{
  "num_hidden_layers": 22,
  "hidden_size": 320,
  "num_attention_heads": 5,
  "num_key_value_heads": 5,
  "head_dim": 64,
  "intermediate_size": 1280,
  "vocab_size": 16384,
  "hidden_act": "tanh_gelu",
  "norm": "layernorm",
  "norm_place": "pre",
  "norm_eps": 1e-06,
  "positions": "rope",
  "rope_theta": 10000.0,
  "rope_fraction": 0.5,
  "qk_norm": false,
  "attn_scale": 0.125,
  "bias": "none",
  "tie_word_embeddings": false,
  "parallel_block": true,
  "init": "orth",
  "init_std_qkv": 0.0232,
  "init_std_o": 0.00349,
  "init_std_up": 0.0232,
  "init_std_down": 0.00175,
  "optimizer": "muon_variant",
  "learning_rate": 0.00516,
  "lr_mult_qkv": 0.4,
  "lr_mult_down": 2.0,
  "beta1": 0.95,
  "lr_head": 0.0061,
  "max_grad_norm": 1.0,
  "warmup_steps": 200,
  "schedule": "cos",
  "final_lr_fraction": 0.0,
  "batch_tokens": [65536, 131072, 262144],
  "max_seq_len": 256,
  "doc_mask": true,
  "train_tokens": 690400000,
  "max_steps": 5066,
  "dataset": "wikipedia_en"
}
MLP neurons of a small language model. Each row is named by its layer, matrix (up: input weights) and neuron, and shows model dimensions 96-223. Each number is 128 + 24 x the weight over its row's rms, rounded and kept within 0 to 255. Numbers have three digits each.
After each neuron's rows, "fires in" lists the words (lower case) most often at its 100 highest values on Wikipedia text that the model never trained on.

L12.up438:142129169116123126158102118157127158121122127146135121141121161125138123063086149151110133111153105169149087115135134133148093117127102127185129146102143099153100137117166170120131152119132162123105099125096128126122131134104073131147152150111087158105124128121147151127146113111138147133163118163125087129112127112141112132089128110097149139163129191134087108127096149167089134095135
fires in: "it", "he", "they", "had", "than"

L12.up768:133110095101096109134104120123163130092127136128116157148120068078159120166158125065083112134114139110151155123123120175111130095183162166139164113119151117139118166179098131121164143135126138126156092176072105134164096134115123113129154137122132115115149127149071103155165102112107064134125146159153153124138099109166116105105099125103107114128128090081127119154130150120136129116102
fires in: "as", "of", "for"

L16.up813:131063093187131105146152167148108112144162144141119092157142132109150117147121141148151134112124109099139096135151139130150113137135134116123132135148132101140153139148147061141092121170125199133112100106133117095101124101110133144128126176172132108164146103127134102135113161145113115109124163152135125126092126163096111138134116162134112100134119126123119126101135129121132112150093
fires in: "a", "on", "for"

L12.up189:108137122146112141150142138124105130089108108129118093163175175126130126118164139136165123123136093142133108147118147161144153168112090156139145150164098153122137151132101142192120117145083176112158126151135149140160119149089113112155119124152100104127080160104116171130094137091144127118133125136143135091115101159141067133111099144164147130172155134112091115144108124108144154156117
fires in: "to", "would", "not", "i", "1", "t"

L12.up14:080144184118117142155153125111160107135127143142147085121144139072122167092135083120128106116135089144114147127124138133170145103077150129149154114127158150158118194148125119143151104100115127139137127135143168081091161129099101061131185102102136117133142137139117096133158125116116116135143096159102120122104130120122150135128125143159122132153122137153115164131142104125122117176173
fires in: "as", "ríos", "heljarmadr", "a", "the"

L14.up319:115137139142086172167102162113180119072098140129165125155114118195133121110097119119127131130121108127106124132123171144178116106148143085163168113109152135053158140094130141126167145144148159098149136136191135134121146181085138148129140126103137107152159108128113151159160152098113114120113121118119170103142105126131138075134117141127153140112152163126122089125121168157152129154193
fires in: "and", "the", "as", "if"

L12.up1134:093106128147106120085122120149142178119084158084116104124135127143104149136121139124137101098145116108124118167104140142163117129135152089135138130145138152114073104135137132157070150196113125113101102129108085120109115143101152116104163088143077085114137101086101152134148100142172098116129121123118106109128124186089111139155147097136122164146151105113124133128195122146121127093157
fires in: "on"

L10.up296:119186158096124132121106176115118083120134147118094090117117103144178130115110128135135123102162083138111124125164167119127150102147136086137155121126163123144110145155133128086106128114175179105136102127159126084126118123107126169121145140164123125117146109174109185150124100167163162166148074111124100092120124112130152103129102135103118144141078158082161146134125137111085103138122
fires in: "he", "they", "she", "rudy"

L8.up19:124155099097126105127109160104144150152137139146138096086157115107151125091123140123143136157159073086097159166115128110142108095130129155165116127091169153140125156129145101146148124146090146171142096147142174116135130158146118109141115126155122097098124112104147108144148109140097124182143121119140137135117134110120099144146112118111160088106146146116144136133109108142134166169135
fires in: "that", "sqmi"

L10.up710:116111091115078104119138162081144076122152150140145112152105090187094138151128107145114116127173154135152131094125101165143139149144128156183098149099164176143174112117128166164141145146116096128138130065154142133115167132138142133132112139124117117120149137104113116151138147119161147119109090124129149130137152144121104147111112107120088124106167133161150137143122158108087146119129
fires in: "to", "since", "life"

L8.up1248:098143138173101128075137144163089153143105124109093130184145132137155106153080145107136092129168166143146137122128073136129105142112085069155126112137173142122129162129113123153148112117138139132090107139116126140130095172173128116135153126108131099121122081142132150143134112132165128177115104120116119156136102137103148115142106087095115140102137125121085136126068163157150137121174
fires in: "to", "from", "of", "between", "could", "other"

L7.up1028:152140134132175163123122137140117140173161108106133112138172137140166146125111170148102093131144126105134159130124120109088124166126111103123139121091140154115140102156110116131157165144115108155142152103120134101084101131151106094135124129106129090119109132083141153136133139166096170162141100117171129144108136149151121148120168121122090165118098117175111180099149132136094121146124
fires in: "three", "two", "four", "mother", "five", "brother"

L16.up1058:079168106145099132114135111148112114144108117142135122124142101117128134142134131087150115108125151148163104143149098164116115140163103149126122112135135119150121128141140160077175146099100141117143119110100145113104182112157187102123157147135135113133141159130139119131116125149147142099129102154130187146145124123116088106131111101090139095121141142156118124108162137169171108185149
fires in: "an", "chunky"

L10.up643:129145149162105174106132149102109144091087109152115148171112166120145098109163116156157145097136126130107066132145151113105108122184143124121165122099091104119134122181166080158110144117126152148143121146113122113162152147120132154141146109133132151139127090165113149154120156140136137116126083156153142126111122143122065139105096135126143097152137101131117106130120123159125127165087
fires in: "from", "for", "no"

L8.up917:135118090143122103138144127121142145145136131105148142135121119159116125105154166111117129165138179118114162099135134156174141139107125135178135086095157111153198165133113146157103093124138097095106130188133151146140121140130119100093145195102137069120145111130131140101136109103100133111134118067119115171122142163117144141099110145084098143120148130089113140179072103085120104148153
fires in: "that", "used", "to", "language", "can", "software"

L16.up784:104136150114165115116134102156140154114107135113104130094137080177148161123145118123176126129111099145071136147147117118198150129099128108119154112112090164111125114172162129114106127156089143145112137109135113139107081114128131114183122129143132155079156130132144110133163166131106097114105149119156122114106114167118140134119097063162123125130129159105177127106162112162109135092114
fires in: "has", "have", "ve", "having", "had", "and"

L12.up1071:098088143165146120130126108139177104168187134130137093162083111124100100185118146098110155113151122125154128095130116116146116167148142130129127174121133137140152101182120162137124120116092136102124145161129111134106121109148145124132144085131137120156146067101139178142107113111162086117101130142096148123112086125117136136112124122132117093128136118105102111121141136099100135101092
fires in: "s", "in", "his"

L7.up616:110106094133143173152120190086069152113143166126143187108094117155151132131122097067130104123136123149080141139140133092159140131073131135175069169134125135143168094176155136140129102143197098116181116166107156103124140122114164139112158093155104105079094084145123173124074120126100139108098144140110149151134062157111120108153114151154122157112113108149125141161106142113106144133092
fires in: "south", "north", "west", "hong", "east"

L14.up695:090185164114141104144147118137124131119107156115096160138116115114114140163121131116149120128123155125145139173150114160129094138130085138141176175094160139164136115127104104142116146104129142138107147141080130124139126150148114112120132132152161118157149108138133112166137133115101130116096102092125160133078104134101150105146120126113117078168147147088067114115161146144124112096168
fires in: "in", "on", "founded", "from"

L10.up338:103130149120137104088176141107158142087153140111129132129072067179104120132135175120104133092120128112097097144128140083132118103117098135149149127140099105146129128168124088137109119159125150107110129112111152124104121108146129146090152148129136140142171131088084100159114168138149157173103122096121135120145126155130103156073142120126130113129120110138108080167163140121086091137106
fires in: "of", "end", "and", "right", "start"

L12.up458:126129139118108098097128137114122130132139115130147147156104161126124146115117129137126085137117134137136134112098124130182133163172108169089137148143151094153116142102118107132160182121124106118132096111158142131108113138097139186166131116110076135142137154127165145151192121169128162091129144136112129142100084165096106121123097124100130108126104168148113129145111129082133130187155
fires in: "the", "one", "two", "that"

L8.up62:115111166146091115138117119134175109117107171122149121167122129152118118089119113134129115127071105146112128142149141186170119164162143123106132077129117121151153147160131148118098152134133087135096087078128149154116079142124146121123149097160123121146174117136138122143133155098100155151118135105113137101103094150124075158106128131110120141097175134102145147101156105126087170095057
fires in: "it", "he", "i"

L10.up1189:136118110102124127146139100142109100125051110113134111138090115117156120129113102125139100152136156149114106070131099149164137160153144120167104161127132164173154139095134131133090139110159146139113113122116148130127131105146121144113141088079115084086109094136136136067116153137134109125115114108184183162107096148135209127153135148126111140087168151101116100155183180130153171111106
fires in: "had", "have", "having", "has", "ve"

L16.up216:096141164123095117144096112118085124128118109116156103117077129155131112114113147136126161166112175158138116138139139126092146099170165076157147178116118134124115165085104089172122152132071115135165100091142150093110096133124136153118133110137194142105113154142161126148110127126125108131150105140122105105136157139132122138131124154099155094109098126145119134141124120127102121188110
fires in: "a", "the", "early", "late"

L12.up46:132141163117151171103146122151089145099188131117154150137160112142200098137070136154149093146136158109134117117139129108127108145169119097090164113146159179159132142107132117111164117055096156136162116140102084137134157100113113138111133147109145147114127088099090114090167114130136129141127110112185148094138124151150143156120120068089074179091128157129158133137155118110131146135092
fires in: "2", "3", "4", "1", "5", "7"

L10.up914:130149122137131172149102122085083145142116123123160164149098121120156135155144134133085130120091096140135195153146168129123152097156145150130118109156113146148103091093124086096136125085130144107107049174110141124117107144109133172135141107111154127092095136165135140132141130135109158094142114139144111148142108162107129102100171143110152100132118133107074111138114161110107160131116
fires in: "which", "that", "they", "who", "same"

L7.up899:111162150132140202117124109154119147146155158167126153175098093116092103152140080133130128121074125181161152066142158151115135123118125137106126158143107112121159087139125145181106085155111103108119137101081162097112095129133124079154133129111109121126162103162074128168140163153165139136144123139165096115165063112103138119108143145142128101133135126100168094157117113136089156138095
fires in: "most", "first", "king", "year"

L16.up1096:109134089091102120081116166115141125167127140094089138136097158126120142118121134094124115158121128164120129113130158095134138110112138116162079163134144103160150125184163129121102071127137170122146134115144116127118149126167147095111136094157108145112144121125131134118178137127152131112150091131108159168086135100113132140109131104146128143114150176110111134183078105149179096133088
fires in: "was", "made", "at"

L16.up1252:136120113090139158121126150094150096140101158148090134097159159134191106107127153115095138099139153109116102126133136113122167099139154122147142100159102130132196116096143106075114072123128150139127147143119155137169087150095151132125135070145141137164125136135121159128153087099125123120123090154143171156125152153114126109145103130119157094135187164134140130102141149140152133114136
fires in: "at", "in", "made", "released", "for", "spent"

L8.up1167:123127105143129122068126119137100115143165097111144090137122105113169087133124150163160071090118166156123127153117149116142148125138108132128110117131154074142093117130111101167123131127149141119129110173123141115111114142121143131101149150102120099121097140107159081133139139126185135073150145154158162144134091113072104122129104140114155099141052162145101151154105100160128168111177
fires in: "its", "through", "large", "an", "with", "largest"

L7.up1008:116095130157113086114135182154132159069131131125154103112127110140145184144142170107118111129131116108141152116124117169172110156185166149124149073157120163136114103098130145155109102136169131117137118106117132155144135158106139089130164092132156150147123137115128147140072170136135151092106145130130104115133094124164142119155111136147104161111169093160129086126144101127144145159149
fires in: "who", "when", "what", "if", "s"

L16.up309:147105100152156166157149175141148144162101055089126126087119129130122154123155109135137171140147176127155123105129138121164118204153115091123115129107149157173097113115144032093115116102116161153146117162167153120141119131171128133143094078119115158068119161126115095128130136163099139167165103146126117129116147138125109083129106117147136151124108113145165111096149096114141134154147
fires in: "a", "was", "over", "most", "some"

L12.up678:121123152142087170120143149115087108110121121148120136131108145091133115131123106110133087056099154107099105144104095132090151128166127151135138108123116153163155151158147102093089113162151109130137168170130135163123118133133142111094139161134103168114103161128048099158116168144123119149143121156124143122094103122132121137122115154106161105081132111103141106119102105120144189105099
fires in: "of", "with", "in", "to", "e", "for"

L12.up877:149129170168121155106127160121134125144174138134110151106145115124127183097108138147133126125126145127115080110108131118120144126160108120161104118136114106136135101079108116124142124128165145140093174091159138080126164162116152154143169112152141138153111129071114116150127129118110116131090138110124183102137135096159141108112098094108105118133142127094111082130128132120151115149140
fires in: "of", "more", "and"

L16.up1029:165145113158109162141138116100105153111144143156151136136122161147099142117142125125151132115129113157134191124119099143093164128176125174137139129091174159148078118132127146161119140114119155111147105132108097117092122088084153125144100142132162113114131156096095174142125155106108127152107139111152133150146138130135152152088122125176138147149108179134125090121119165121142127129116
fires in: "to", "would", "i", "want", "not"

L16.up370:150100122141128120123133157129087157128094123113129114138114151153153135132125107128117079128149101107159119110152138095150118174101130098152156097108186136081132121123115107128115071155124154179136120061141125103132104134112121137127102075156163122106125134082152142120139091144121163127125120124151136131107119158165125124114139125142149097165127110106114099145122165138098170087127
fires in: "in", "his", "after", "first", "made"

L10.up267:133170112124117143115122136085157133136159133132127127130125126172121151135127124130106140187118092124140142095141141162132142123159111103118183113098124108109124108120140125122109147151142092151195087152074123130099095133058123126122131107137123146117139105128119140108115081154136099147123172077088186156137155116125100110105187148175141128121181130090091142146093136120111149135121
fires in: "as", "that", "for", "time", "he", "year"

L14.up964:140152082145157154089082136128091131112146131128130115124115110148111139161136187087121093110138127150134136174132129119133136096158141133113183150094153116141111163098145115123102125121149143137160109133128209070102155118160141134130139149171097157142097120131141119128128154142092120123106119124167170156140138142093086144130137090129140125111134145115128157115117084130136114159125
fires in: "an"

L8.up1139:115113170163099113151133112142096124159149125126112155150102169120134133121157098093153113141107104132126097139128103150181107144110100123100166178106176147117093105118147159154127124168113108133144134181138157131169079150142124103142159086109163134146119154108144140152110131132091113091114095120136144105126066129166159114098135125130122133105148136140083124130089147151140133122181
fires in: "did", "by", "police", "does", "coordinates", "do"

L8.up875:121124097144108124135161144123117129104111131168088144192114143142093109099163110137140081131140104120168099169124116157100158115152117137141120123104119158154112139136112141157115115129117135146132095131121132150114119115119148117124148123120121086106107112099126141160115116166139108098131091155164147130166078158146129136097129139155135138093139121099171157111133105083140152114157
fires in: "to", "can", "would"

L8.up811:118109086150144117119140083135127122108153127168136137160119109110134124126177132126171114111122094177147112094159128138149131095114111118118126113148119140095177142159115146084133132122153127119102100125123131079141122158129076096125141131090128088123135155133127123125122151116121116113155109171130152085150059159131134085131135143138130142108112119126092184149114131152142080109142
fires in: "of", "one", "to", "an"

L7.up614:162126099119112141098103127092096160100136160134096136127100101162132134154127140106088125121147123101138143154113143123118136152117154101099158111164106114104165116130138069131187132165124126130162102157132132128143142127088136133140133102106128102125137113151143171133134071172127144113149075075159119073092119149119152118082119157124092145124110104128135146109143126133116106140157
fires in: "of", "three", "several", "these", "six", "two"

L7.up7:171154112085139139146126134125119142125082120120083109135079160137156101138110091140134124097153083120131154102132141105117156135123136119130143148144103155135104086144148129130176128113125100154152089109120109136116137144148116114120139091111105133131134159129118100152089123146101142164148151139112155122126154154133094084080116145117129146168148139097092099180106120105139075168121
fires in: "place", "medal", "way"

L8.up558:107145151154129110154135139120121102142140149097162157142114105114127130103126121117139145104167187104117175095128123145140159105110114089141147159117139119131138113095158114103174110122128125149117112123101125160120123140145144137131096080122165140127111111137129177141124158147153119112142142086107119125111152134086168117154144131120127128158095133136124122138097081123092185128136
fires in: "after", "following", "election", "such"

L12.up885:102113140127140176125086123178151101105134114110110118168157122129156155114119101131106112144152160133125110151125103142134117143137075099137092115112166115146134103101140147157152138147110153124135150144118162131151103152128127152082127134156139105113103113133137118127110135129142124147096113135152157142114124073157128142117172123102108147094109136109138121092144156185152123124146
fires in: "and", "as", "by", "than", "or", "not"

L12.up453:116134139106087167141091153091125148111135146147130116119181163090148145121154116076104204126140086152119123091165180116111141132143131119138136103158116148126127173134147075113126121104155158125145127144148107131186124196115124149098085121114100085104105116123123101161158121132103142140116097136167115122110175140146128109141121100122112089118109126117145133155163061123141108110137
fires in: "of", "both"

L7.up14:116090171117136080116122113113127097097118121119128124130153072151146107113135167092097156110161131093085130112117142132146164148121098109144134121164109141122125152101141097167116162136113137107113115117181163126144119112113131110103122096155154163117139166102160163145133120137126097112147122074098140138122111151148119133132098085060076114116166117106076124112156170138114086103177
fires in: "to", "and", "two"

L7.up1016:132140109101152114142151123091152149085089135131097147138149123110173116132144083125140117146122114132155119144129095147101145153122130136160166114102188112145169109093132147185152124082088105140132105128130104125176123120120123106154098097133109122096097148074133135142114142102117100131100139129154143109104136121138135152120144112074097129108160145104170175128134106142139173152176
fires in: "can", "each", "may", "could", "usually"

L7.up732:111125136144119122108166139180145203120142123133123158135124119140139130125077125097127123138148138152131121114147121110086113109062118086121102138090133131120074134166126125093108112148103106137175131119110175124110124105160147129100112078081162100173137106138124115128128132145156065094128143135156136169184132110155127117125119135142098100102104165136102082142119143096148139137114
fires in: "career", "his", "degree", "her"

L10.up449:120108071131130110119114098116101130130158137064111119109067093131155111131130150109168104089136161124124135087136131124172151080129116135115110139144126140140120102142109096144138136066173105145102115115140097122158125149128116140120157186130162117130118124108137089152095124132114084156147097157142141093121136100100133115087121134110156121095152141109147092110149176099139143141129
fires in: "of", "samdrup"

L8.up173:110129137161133161135118143073174108133082120097114136167138140162135127164109138142111146128155093149126093140118158095137095146067121082154120171140094153137166135164118081110132102155163135156129104117106166080101127105121148143112152111104154161113151108102121161125135131112113149165180132105132122140161152145158141099096096104062095127115133185159120087116111127164122112124129
fires in: "than", "over", "to", "and", "age", "or"

L7.up989:133130093107102133132160166148130146090184124129117143098136139127110143139109135119160133158110141155142162144103083102133119111092114133170150111126084147153071160176100145135156110082146151155141134131113170121103127160135140178113101144069127137093138110136091075100164122149133081097144146142104132164159145131156117143136126109164085147147097149159128139135097123146133147139126
fires in: "career", "history", "was", "his"

L8.up72:125110089167136138087107157119131122121105130130090142143125168088159092123137128104148129108103111125134096153124144130118139104123124126172116127115134167139110086071143165205115121093124113120154103132104147112175155124134131095126125124158136110126084128115115128134134174145144083119137108110156128100084095124133152140135117104159108124083133128125126145118097146096157136160132
fires in: "would", "can", "will"

L14.up201:146102092136067164136149108103120115138120097136144141092133095129153152133115099139117142143139081131107125149129177151126101145154136125118151161159130145101172134146128141113113133148169133135109154150128081126125123108087163120184169072130106131111146119107118134114134104133102166096172119112097108133142158156107112130162131129126126121098137121130115138138133080155090084112141
fires in: "of", "at", "on"

L10.up439:113138150134126149087108121122135117130129159102153140114161123166141147119129119105144134117128143131116143123148138130161139081157101139156139124138088095146158160084182141163128128109139114140126108173127116075115121132125128128160104117172110130152173134111112164144126057112089137132121118164093080161147168153098132110139083106112108126120132157097132144149128143120146142106144
fires in: "he", "they", "that", "who", "she"

L7.up708:136110101139131158136136154153075117146089079112149117113132090177116127142141128114123092090142105141154124164149133175159154184078171120113141158154113157087124093130147161118102145097114167119170099109115145116092112159116148111139173155112138103101137090149125072110139147115127149113122093163179128159152118111119147123094185131112156152170167140096150136125153096128135159107138
fires in: "had", "having", "have", "has"

L7.up510:122143153125099176060154077126100135135118129141148152131123094140130166126083124123125111158127145161126144110207115114188155176145136111124162113134133140136131124079100079142115148082108154107164106154158131127117118149104110116122175114112134159079161161154131123129138114141123153160104141099119118109129122104106098162119125130095128162138144148138127084107108109138120135178086
fires in: "a", "each", "one", "this", "an", "that"

L16.up1183:120104082134147099134108119119127164103114151112169142138110120117146128156141115113113117102100132111140092157148107145120097133097181156081145123152151137155082104130082109126112158199121109134133146120070097178138144150116115132158124156159099117146112130073139124141094131141148120130151121129147155124125131150089118154106135153154168116128119125145127121103149169116122156110147
fires in: "on", "made"

L12.up1267:138106175087139126092141165130148122124169104125168180149123164125176123162157133162142121073107129136179124163135112121073110069161130101130115158100138140114079117121116069121114126116130129110157076113191153107110130140113121138171137073095141139113109155135124143127161141082128112137138117130111091143132086137099120136154124137096159145121116149170095082161133114114118182144126
fires in: "the", "same", "one", "two"

L10.up486:126136121168113116125133114125130116120128098121104094147157108149145113130112140128131130160136140120119142083144129095154125160116135122129093101147121075181138129196144128150145143132177133109124093109167120117127128100101155107147118124143076067106125152130107148158123153178161127170128104168149097116131172124122142110137139143123169124106129103074149133133090117124112084149077
fires in: "the", "a", "l", "g", "this", "some"

L10.up90:115162111093135128094128136136157119079137136106161089111121122142124120088121136032111152155167132114078147153091111131110179120172113117118095108161145092147119120097124141104090161154123163070087149140119111111161146152152129093159132152139139095103125127125103128129103096165115117146147093113120078133167122120134167156095132143106144142109129107123138133111137174114115090108112
fires in: "that", "is", "was", "works", "team", "companies"

L16.up57:132152148166161132111104123136116135168136117135150131153108111145120151137123109104084095129109114138147129071124126112136100162122192149147131120128165131099087126155123121125146098148139176110111149098134125106115117180083106149116164088134112141129123143132133146118148109137165144094118116109180162112099133098152122112110140113114101149111138100074135094127149132126131143148128
fires in: "his", "years", "s", "year", "first", "her"

L10.up59:143091136112099107127136175143124160113125148100143156129135142149124127151063133111111107105128132094155113096139143150135128151135136108092160145081131144111083109122093136113078144157098169147133109127144124136108157074090167104135119143141087117072130110118072148134146167143140118170084173097142106148129112101108120131118105156143141113169167168109121121098130165175113138125147
fires in: "of", "as", "on", "time"

L10.up974:116113133153087102088128126082143103122125106139132064107112114140180098130135127127131114137140137135132150120125141134097119115118145141128134088116121154149151129130138107185120145132147171133168119104137138080149125129142129117152146059155104130115104125138107084154147137130138151122165121136157120110112146170127133126125117172122128153100086128099134117153159156182120119120142
fires in: "which", "that", "who"

L8.up8:123143139141109107127143161102153133146136106131188100153075104150125117184078127154166117077170085110124143132170165109125129110166140151112104145146140109179116103151144062128106107179085116184126100099169133136113139126137123124116161103132131140180112126141128144179119137167105120125097123132160109137138127134145122128094099115133139117137133141109134077121111117144155135121125
fires in: "well", "out", "for", "most", "t"

L8.up286:123214096100109147114162148086118118087119118143123144167098138116132165105129154082130109136137132083108120114107092143163172165141114126156073144112162117191126172096145118099103092137128128136109142106144138129102168136106124140129122129112078106136148108114105126153105152145117146119142113147156108119100120098119146159123116137166094146140159192150096152137142120133145068123130
fires in: "one", "each", "1"

L10.up737:132123095125127146115117130069112138150154085136117171138120105146101126125117136124113145142179152060106089127138100155145134162165131122134133122095149107108155069157160097105128074163139132148169150138137124151137091131135113100064130154120134159117126117138108163150157080184159111143117118112107147166145139155112124177127167077146147150098130145108116116093093132156122145127128
fires in: "of", "many", "several", "various"

L8.up812:081097145110116114099155131156144113113156098109144135177092145165118148073145139166118133078102107146154108139131169111112162111150158095139139163096092153096144130180130139124126140133139132143130148146111185108090085136128125129138084157117104106124100165087116130165137104085119104096175121130122147085105131134100150133152128096107115155122158146139141073137148137119089076118175
fires in: "of", "to", "history", "and", "life", "town"

L14.up594:084158154114125104132138146148151093119120062116090119143128098131141133108120103151148143137140181152140123160147112109132134146097154131135120118083111106151142117134108177123120133117151151168097105116225145089152153098114154119105142116164172160118100139174136135132133084118144141132113104153125142108125149113077153105130150104133153093091112131148119118149145156116146111080098
fires in: "a", "story"

L8.up1187:106118154117121123140128112133148131128091085140089149161145113078148116156113106147148147072124085125136163147158157111106117118123117138136129109120163146143116134140129115133113121071119134104126138127119112177125139141124123130133161132083086172072138127141095141120098157108107146097125131175143119084100082174146097140154121124123151103084136181141154144174131121152155107130133
fires in: "both", "one", "each", "all", "neither"

L8.up1004:101126119102138110106119183129091118133179127125144139173117145111079100158115139128150125126139129105130143111137137122112147098170140099129170116114116139167131127108098126149138118144135158131132130123132182098164133186092134158092140111157166068144132114101139148139150129120154091105090148156143088109118112122141146102124088112123139160098111123150113164114187139133156101111138
fires in: "the", "like", "icarda"

L10.up283:077120140152103137138131156133120071121154092135142131071161157123139093137113070155110123139156144107120117133173125109125127097135105117114093136103138096148141153146145134134087132122150125141136118115125149153097118165095166153112134150174137130134125119102135132179149159145114134084152103139147106125131183113084089118117179120079119154161167115143088117116111071155133153148139
fires in: "under", "two", "along", "after", "on", "following"

L12.up1021:089140163138115129157168096131110105113120147108137135180107164156147119093126129104143131116122139178124122132137096128158111134130134104107172131114140125097142106093126101128103148134108140137121130114083111136143131141132184177107124111106121119150126124115135154130160184087138133146171119150132125097110154094135166152127116087134147136144085132106132132112100110146086120141089
fires in: "i", "it", "as", "they"

L14.up710:114102116149101123129152099164137145139117131117129119115111100137103046105110123127118139157123093138161161138145160096118152180095150105144134143100116163129158110122155109139127108091151150132101155128090145119106151137127130123114133114123131131154152131130118105128145126121051167161141143146131118171158154155085154076121156149146121136115103122110131100105152084115089094144097
fires in: "of", "the", "at", "well", "place"

L7.up354:138089094152076125122092140102104107154123132124084107158126136122149154116133125130126111140107142163125157137140136215141144106143141109159100150096117108166133137133128194116117129160129135096170134120105152105115175164135130088129115116120109111162158125091114126136122148087099160139135116151099127077173132165101090133138149108079095106090136125106111142143134149117105127153153
fires in: "who", "there", "he", "she", "they", "it"

L16.up889:115141166113124146158112122106093154159139130114101098127102141128106133138097125198112103159166109108093144120122138136117129143157151138133176100110108122139168127117112140107119162134116138117107137130134144110122160160111127123120138122158150126158097111092081162147115164095169159121156165138153135156120120147170121124148104085128106146128086130120161132160068088162152083128106
fires in: "at", "for", "from", "to", "like"

L16.up820:135137130135089134157124136096103104166141106098113135137101170157134096123154166088128070161082164113138126122107170100125107171164150160135158103124154137137159159138135112114136172136112105135182099125090124114099126096157133098190138135123141139095103096146110127091083125095130156166109102141132119131084142116138139158119132122099126125178179144105155117150156111134168136084101
fires in: "can", "could", "has", "it", "have", "and"

L12.up809:075102155137113104156124098120091123109130162128116130202087144160127154134128101164098094128119116152144122125142106109116116137129115084100139118119129140143128149148137108151121119158143162135142150105160134118151130136099130153106155162124166096139119115124129112139119141140171150121113118111154166121129156153163157147085094098140153184117122131149107064133154124100129144135147
fires in: "and", "or", "to", "as"

L16.up1205:105109139175122122086129150092126158114123102151141136126128171125112134150152144091125116106110159159132123144179101140118114153114173130134148137148167165165122128131129100119103167124136178126160112142149138111088152176113173125094116089126130111170155081149098146118140182127091107135102126125150151141110143095104093136123140135130175104149133166132121144122125104131107130145122
fires in: "an"

L16.up160:125173110124105157113146152116148146137132142150134166175128171133132104155127138116120112116131118104108147136160106140116108123129172155071165144145138150169114158061079165112154151109109146120147111139074147154103163105132129097128121136109101101109158118156146146152146118144120078146126102153142128113112147143138119154107120140131125103115161141092126088139140080114106161119154
fires in: "as", "a", "an", "one", "made"